Part of a small language model's weights: 9173 steps.
MLP neurons of a small language model. Each row is named by its layer, matrix (gate and up: input weights; down: output weights) and neuron, and shows model dimensions 144-239. Each number is 128 + 32 x the weight over its row's rms, rounded and kept within 0 to 255. Numbers have three digits each. A neuron's up and down rows have the sign that makes its largest values positive.
After each neuron's rows, "fires on" lists the tokens most often at its 100 highest values on Wikipedia text that the model never trained on.

L5.gate470:159195141183115149116162096112140129122222135163119122184077138132138095129114147079135106213123130171058202155086181145149184140150123161120147099123139145096146124095122068148113113104188154155144135055122139046122095181164130069144148122132088112134144100151140150145111111143094141177
L5.up470:177160177080161163098209117127129146072158150132138104143181078117112124090177065138131188114110091135109163095112129093173141129167123060157101106089103155079093141152095134089157084092072163085182138189141159089135111159098138165125151124161153100125181119066110101142142097159136149166
L5.down470:124166120126157132141144107146070155115096095076105133157126155123083144149155148137157161153183152126099148150255201092080097177133099093141129118091132137140142038123082166131140154121092031158097153122123149133123138136127105071141123074089134135185095087049192133059089161078145095156
fires on: "-", "umb", " of", "em", " order"

L5.gate500:151150101039060124064096121176115185107162162132128140111114119184187166158152166099093127159144120140157133108172099119157150176096075132076149101127132096113107154146105138157116125096110152151119156109182145125195151108112128143139129109091139135117144130184135052139115144208091083133
L5.up500:093124174151138131113116102098117102163154081124109118159136112162138110141095119105158105178110092150103152166143121144121166140166084145069138143088078147118109105116193145139067091142133136169155124024154077146114145161154136086173160140114103097167095149092138101134165086112186092136
L5.down500:178147077109136094150076119095175081131175116151100045115119145109129065093148119155071135145110081113154116113211161141174072105162159072101097077107126150135122143146128070150105158166168093095077119107100163150147092149159189120085111162143109086199119129086088153180117149125123141167
fires on: " that", "\"", ")", "ns", " which", "oll"

L5.gate271:122167129128082082121107138122186167107118125129143121145130142128141131137143187152164176089103134103070094168085104119104117115136145120136098123084126166142117162169175106143117057093201176128121108062187152081124065145092126086164089103182104077123202114132135138067133131176123128145
L5.up271:079092080102127103157175109183125128072156108091148150148058119120175126099126171098153148085083109063119125083158085150094135165209100124127142159084082055122130141101099133110139154131091139131148116136162117130089159195207166169124135145074120063090113098099132139149142104114141109127
L5.down271:107129121127164139114106134125033112131171164114141114134120132132115151102114196089135114155096100101138111119199132135112115148095119077174111170143111084143150145184096136101100109166155110107130128138026149107130119138150169089127154101116153141105069108095255071164140099089104146105
fires on: "-", " of", "en", " in", "ui", "der"

L6.gate259:146147158058088087159087114167162141115087172168135113111083084165130108108076115158147182154128093140160147115114121103168132111171140182064080116185092128116108118168051148120114165111121081101083107125083098076109070151138155173150152170167176139124126107127149101086122143143121165171
L6.up259:117138150147132063137138135128147138141101136192144120146156097163172121097150111164175093039121130171181080117111125113111108146075140116074117112178151072092123128180176134136038176115162135122126195085080147121143064131129157130140137084096085123109137141105136137098129133045123145178
L6.down259:130102138149176144114118149112089077129112136176113127079159164196100120131120099092131160104101152148110170137220128151117116165102171118140166065105107100145096165113100109102126085123188137196128090147126144130137168108169129174066128128138128149093188103149083060163125066123116097110
fires on: ",", " mar", "d"

L6.gate166:115144138071160133163169116107096131057170180191080096102127131070092069123124063143100120122138172189134119101134141118140114160146100137101132085113121122094119170064100147094127095140108101083098089178088125124101092098125186141091124136139125135078102116155130157141148132143146096110
L6.up166:131110119120177134121190126106109155101158127108124126107046157137115117161090133099081162105130102160138112077082145106095084233111075134066107130177166184106057186105145153100130146161109077179115096113116120201109134134148156168136103153105155122135099093095158185143132131116149112121
L6.down166:126141166107102106177157141098144129108080176143095129073130104142136144090115098102108150122129120134084117129204115084162128121113134139116111078095153110095105119087202146143111145096084152089179129137108126120168112128144126134132155131157174134100115087103194158211187110124114132118
fires on: ",", " New", " South", " United", " Bel", " Northern"

L6.gate688:135136128113137098127112110168164112113112146145146132099137076178150141097129066145108143105080098135173087111136116162160172138118127119148057129153154141112136058101161165139130168104138088107133138138090130089183106088114093108139056140195159090083146107071144160104149114119169138161
L6.up688:144106028105176083127111107180137122079131118137200117147089129114064157095115066166144115122150127171169082135096133093107119110098102196105144099132190116109134146182111147053155149097166167078136159135132122109171137119119166076110095145115102096147126133170121137114095156092176075138
L6.down688:116141092148115143191130141122124111137129126165159144121112139172132084143106151178159177083083131113141158093000082131129103121114115145136136103103124105107122124137136110148140053149123076130143102171115156142158146102106188129112076146129101122072138156114061104070134153168080159089
fires on: ",", " up"

L5.gate583:146150109086079104144112146166099123122106096107098109085147130158138161110106078137156139178136149155086168116093136107112092182132134115145161067104105108058131142136123061126072088124094144153113133131196065148140124169094156130065082142096145170178122098157165120089158185135135129116
L5.up583:117174127104123110102076113130083090117088130116075120161173132143112100125156143115115087190089182090177165173135086149092047164135126130148145139106143112162143113160153133200190073162156110168133139092181162144093082068101117148132138144064065130146106129151133112115115177087113134088
L5.down583:155114138108126106151098142135180093158143099149128090158103136148158127062150080156142157077143126165161165148182156135125110105158101079139236150145142192076131089046126140147129169139143101119131091114045130103124064110129176076139142122127122148080080100137116104117125198142137155148
fires on: " that", " which", " who", "\n"

L6.gate702:171115099092106105114196112165163142069133157134118198159172126070157133158179124131178159128177117152128141164110123082121156158104122146120153154151151128121141074126144132129090168149078150037066095093151161163213106163180150124152060132152053153179127138135140162187161105100063079090
L6.up702:127102145164108168108152092107118102086119145136142177191102165190176111134126115135144107174136141100104160140144110147109135137090139143089132106063161088088157132110134122113085134137088106116134089141133099095123103152178165073137106134154120081059145088177128122202177113125145121060
L6.down702:151083121145084127141139177136140109178086109158145108150151163090161159107090146126104118151125096093068186108106125097084097162122128089180126100149189109077162151135079137093103159113066110151110095145140144137128113125201162128073085087106135116117139080115195164176095157170107108148
fires on: "L", " l", " Lu", "ie"